Weights of a small GPT-style language model, trained from scratch on English Wikipedia: vocabulary 8192, 560M tokens.
MLP neurons of a small language model. Each row is named by its layer, matrix (gate and up: input weights) and neuron, and shows model dimensions 0-127. Each number is 128 + 24 x the weight over its row's rms, rounded and kept within 0 to 255. Numbers have three digits each. A neuron's up and down rows have the sign that makes its largest values positive.
A block is one neuron, or neurons of one layer that tend to fire together. Before each block is what it responds to, as a language model described it from the Wikipedia text at the highest values.

Decimal points in stats tables
L14.gate6:157164093132129130133163111168113131149141116072089115142139118141128096134123131113142109179139135132131117118131175124123068087138114132137121133144125114123129153131114132164060137134116143113140083144127170128105102125074135143130145120181149172129063135147101150159143131136151102084132109127104115157132122126120151147073095118119147125096155155150144154168159166129141147121134
L14.up6:139103172143108106142140096162142101102164176113159093137117137124075114156090098155146125096137097117124167147104160114148103128106138092081064134144142153122132129092117119119171134117149136169130114135092146071071123161129136103136148153107158130136128131111145134145102103134099149152148146127104105151163101133133121125118166096129153121134086143100118147154122156119135144102130
L14.gate86:141154160143120152105126129136128123159151107110101135117114159123092099140092113147114105137177121121106132129115076157140088090123139143160140140117150103114093121120136105144146130143133131135132093142116167160160121107106154113112137128122118122140093106110099103079139113161144107138131134158195164103107159092182097186143111091106144148145114147125139172141141123146100143098156
L14.up86:165133115119155115156143133124139167117115100170142118088091142124099136108151122107110131097154154129136131092103158129132138128106128142112106098113105127141145143117087159135073120111167121132107144172090130070138118149134162124139099120169084149139081104177110119111128134152079148152153120147135136132122094089123100133155104140122106142130145146132142136133118163148135107128106
L14.gate301:163122101095115108115077178125094158132115114130106138119120121122124140168080089150103107105127131095126168128121135162108154151150166111131151148109143136142113130136142158140051147117153147093128123169150139149093151154154159118130144140138111140085123158119112138126106120144106123146167116129143143142102126129148151127097156129094156136139154115123101123151134146146135117063124
L14.up301:150135134125100173110139125095095158096118155102123122142142119108152115127141148093078085092091124115140148122082144148128070132129094163136158091140109099153172122139101110079147109125156134133113176139113129114099130150133127106177133128121118163110128137118152092176159089146148113128160157131118115124157159132096167131143094136143130128106116099134127112159154147109139089144154
L14.gate559:148165101102148109115109132144115146113134150143124157116044119170117108131134122155112122105126156098166137092127145137151108110110138099101140117077115132143124081108138154070126135100141181148125126114131119167133113129137106100157115188128124113178146150143135107062088121125151115142137112126145105145116130162127117095082142128112155100126114180129155111141148140152096130116126
L14.up559:146102149159084151076115129112168097105124166148116143162137145103166093130102097131114128151136079127162134143158123091134093118114121151142093120155095132158102109140112142092141095147148077108136150111108131135109166096147108113141098156148107145094115149183119165154151106137093108125100130145154121128147121126130130125138159120134127133161130157113097141147146152158144124109116
L14.gate629:124112077145086166123120127126098147173091061099104103107123094124129121165127136143105124087146153100109114101120130191090144125144109138114169099164142122114126073133129144119141146126119138105164137101137122140174135105140130130122140091149136134137138148160144105116128095122141155085146112141137138123135147111128125118111145089109141086144119134088133107121173133184131139118125
L14.up629:148149107149123094120117104116125143127095140127107154133159138144164116122170140135115136102130096092165088118170145149121105192124104136162127154139148151141109155147118097102152155112075077129159140143131125074089126091104119117121124109132090158154101089150115156092125121157086166132119142139149111136142116135144122169120181107137130133122118119097119138127106125148164100131108
L14.gate676:105118150177149107150097180125107116121173137116173112115123120098087141140115135161131053046120136136105106117098113125093133096131134132121141147128122128157157134140122149154151108120140166164163138136138151129179184166150118135144146163109136148125136158112170140124095088107147161094135101126137139120127126123191113117140134141134129118125148171172153164171131126142138117121106
L14.up676:129135146099106113136166114141137130140167139114129132153132143140167076118133085116130149127128133140130150133156134150103140116098094122111123102117184140104117152121113138079133158159071094132160104134153106116108146131105117109128110113093143120120117165140117118154146125124124144093148145141121178115099129117117147152084107093150133161107147167120138132131163122086147120127109
L14.gate713:120148134118092149138108125133127110144095136105139127133115128149142134162109117160103130135095159124127144096125140137177113105087132168102100120145149149091143101169087122126088103131131134097122114146128115162117133109135148090104112115114124148112078155168134102100096138139090145140108157189153142118142166102128178118097099123113136129141142159149138095123109137143144092151135
L14.up713:116102125156085080110136106080133131127137109134105137119099170090124142140101125129152132152168126125133128108149133143122132128116094172138123121157136185158113115085109132138172093134133159135139114133125150097133155123134125093119129133110119132164165141140088104097116146117112157111135159143114146100148131112111103105154161120120138076124101171139130164107111122134105138115109
L14.gate819:135140160151122163107084129075131126109139106116165125122097166111140110149121115119129115135116139154127138102148137146129154080109145154118132095110119094112121126105104150119162123113138156153109165167088099103108138144122130146137143133120148104126130116157180133102107136129072130077148159127133150109128135121143114118100091115097152136111116058124092140136155106108128172137142
L14.up819:140127203110150123079125105125107141152114088149113116144178148104151154155100135130096120144119085133109134094154129155139133138133135103150155162104119105108141095119139173083137129147145152113139145147120158136112140135183127136161115125067152128123134104153131151138135130142139113089104132106157115099137130106132157157133108083130159129155090126117131150169114138094122114093195

Citation publisher punctuation
L7.gate398:094146138151162120154122113116134138114075147129150125104170106162129123108110132104149101127115095088124163143158130163110135140125107151134116139088112140125098137081121158139159119105145137182148151102078112107109147135149108100111083146153126145105136142151122128093125096157097137168136153147168133152124168112110166136143131131106101106160143110096172092155117109138121156174138
L7.up398:108158137177123103132092153108131058135130094130133130123136132108150161134106132093062118088094121066137163147111106098129137130134093104105118122139149111103121096120172127160102137140140117148151173158085100127102138108134119164119161147129120122081112147144102135107104111136140129092123113172135121126097139135121138112132127184089154126114165148126138132143134136144153151154112

Inside publication/organization names
L14.gate15:158111118105096124180079137095119142135106156098136097116146127116152133120087163115191118112119148103118151149144086129119095143109115132126111089129123139121089102137130144105098129068142105115161129106133134125143111106143115131157151120120092125166127154123140140125094189108100112134163117154104120076125156126111171159141152123142119089151093135125127120131132156131133107134144
L14.up15:183122161089148125129124092126120100124098123101136095128141125162119132111077118137111117121074149126163128132143146118140131120154127141121130068133107085083134153106150188115119128181133099096163112147177110098108137102173129145122094116122133162151119106134142133085150122204103122156128136150151085145103139083140108112127139093105117056124142096115109100119139124090155157114147
L14.gate17:121166133148116100115119130131107100131108117141136191126178142165158104106130122138084149143135133118123126112100159150142112103137127100147127116094094080078123145097123142099155132109128110078086145131141131144126175153116087135123136159162142116132115099153164163148130136126138093138150120105101118127135158150122086135075176129107175115160125144112136152127120155159110135116197
L14.up17:122118105159107123143089151114191112147146118126105150125129118129089139093146158157129112133103105167114133140107120149130069111153108125096080119135090113155145080132172163157140146093131146123114127137123126140119135133126117096128112157143127111130135138097124168112138148124092108123100129158148109143124134076112135132144122089124110148128085107137160124133140162102144139151129
L14.gate308:127144156091142125101135113110160111138110114071115104114150126142141110156153105133181175088123155142106146108114140180135095146089149129095146123113131112065141089064118132117131147123151110114135130170112116112157145136148094106153167141128114183134109123106145137134118201087147157093106114107111136133140143122103154116116121138151122148158147147133140088111105099145170130129132
L14.up308:113143145160121138097107154145144137111109158136136147177069112100117103125094143105146123092139183102131086109149175113187122159146117170137161099129154095105095102129105143112114118172139128094111195114118134109137139171156145116106073141143148117088047113152149147121114127119125098111121138121114113130130130136131095129158155132190153103136135095141116124138100129133147173084108
L14.gate395:156134155124093151168084135078161143148130113147145110099114099125116133145110109109128124111118164196127090091085149159125125180098164133129104106155092130116158138112113086127176129127097089125090136107105119154145144139087145128102150121116159145150144127147122119148119146142116118145117117149117150148140155107127133132150123127090123090167155133136138134103116125108145137097189
L14.up395:140180112120113152096121177179122139127099129143124117122125128138177110189153157090162154120095150083143104100157116138136089160118091121110094136140151126104121131116126122137171124163148129128154164096129135117104150164130093137167106110131129170141154130135120158115141120143098089119121108156104113124111088113125138106152111145145123172119161139149156103157104091109169104152108
L14.gate440:118162132104110081201103124152077118150180145145117110071149106157143127137122112128128113085134124109150127083125179151132090118168106121084143162135148117142056104098180137146143131196150152158110166130122138134094138121102119135153179118160142149130131170115134164089114110099114125127122083150108117131097134114146182098145126083105151114117162142143149170139150135122126106138168
L14.up440:157113129100124163112130144158159114128104142129096178121127121097128113161086135160121131139123161138125102113115146104137133138181144086115129122157121141123089127071147109159119154068113130129141119126108130090198091124140132095127125140141110083113103116165128157157137137134134112123135122103140107153122107125145140105096108140151091123141136126130191100158173101133105077097139
L14.gate613:139163082112111133148133138104188119117098137128105115125124122138098105107143150128132143118139127151149113125119155084140107129153109115096128110128157116137155149101142123157155110140143121104129149114144132172153141096098148119145138143155145114150109112163138146126119117144118149090096108105151096160099134083145146143158100148129134105132149116112139132091165140158119149128164
L14.up613:180131143124130153086069126117144159120099148063137149160136121154064185137134090118126126090101160148166149094097153140138108170160117155126131123164145123149133100097123128185119137133119114100094140156141118115115095184129105148103198108127106131137159127108127113121160090081147138119155152137084124111122151133109144075106143103109158106113137126137192118165099109118114117141130
L14.gate798:104137157103111134121145062133128189139102134139130157106103110132119114095147141142101134155138123131100114097112167128156088111139144156115133106132099141118140119121141116130191128158153123116139140136136085159084110151147144164164164127112145151137111137076122165065150164133125093167123133123120144123126110094126095143167137098132183105145113115153147115102101124145150144083108
L14.up798:151148130147069122085129117121120109157137092110143099092130149178133101084115145105088129142156107145090185119114096107115151132107122140110161121140100141134095098131173126143158142108175148096140134125137129101125160121125129171125128134146139060121137123137146130097155128107125150125133108106116108094120129086112128112137121116130125138172184131131103098130116099122129137083126
L14.gate806:102132130116115114121144136187156150117129144163162138149136149123118143105111093110167098131088125137108119143163101125100109067094127163130135127152095130049109078128129109123122095147110132123093107156145106161127112141130127115112123130151176159101148135093114131146140184130104090134147158149118141127129139110163109101137125163093110128146126124165134139138160186141112130122122
L14.up806:108205129106101135164109117163109119114109123122125114137105139159156146104147145123109119131109068159147124146109148138104153120101164142184108141117121168112133157104126106085150118097117120087120129098093142125118126169151131126161132120143132145121105116084130132116098121140100103123104117115139136094131126175144106099115154139115125097151103134136157157095086139138151091132145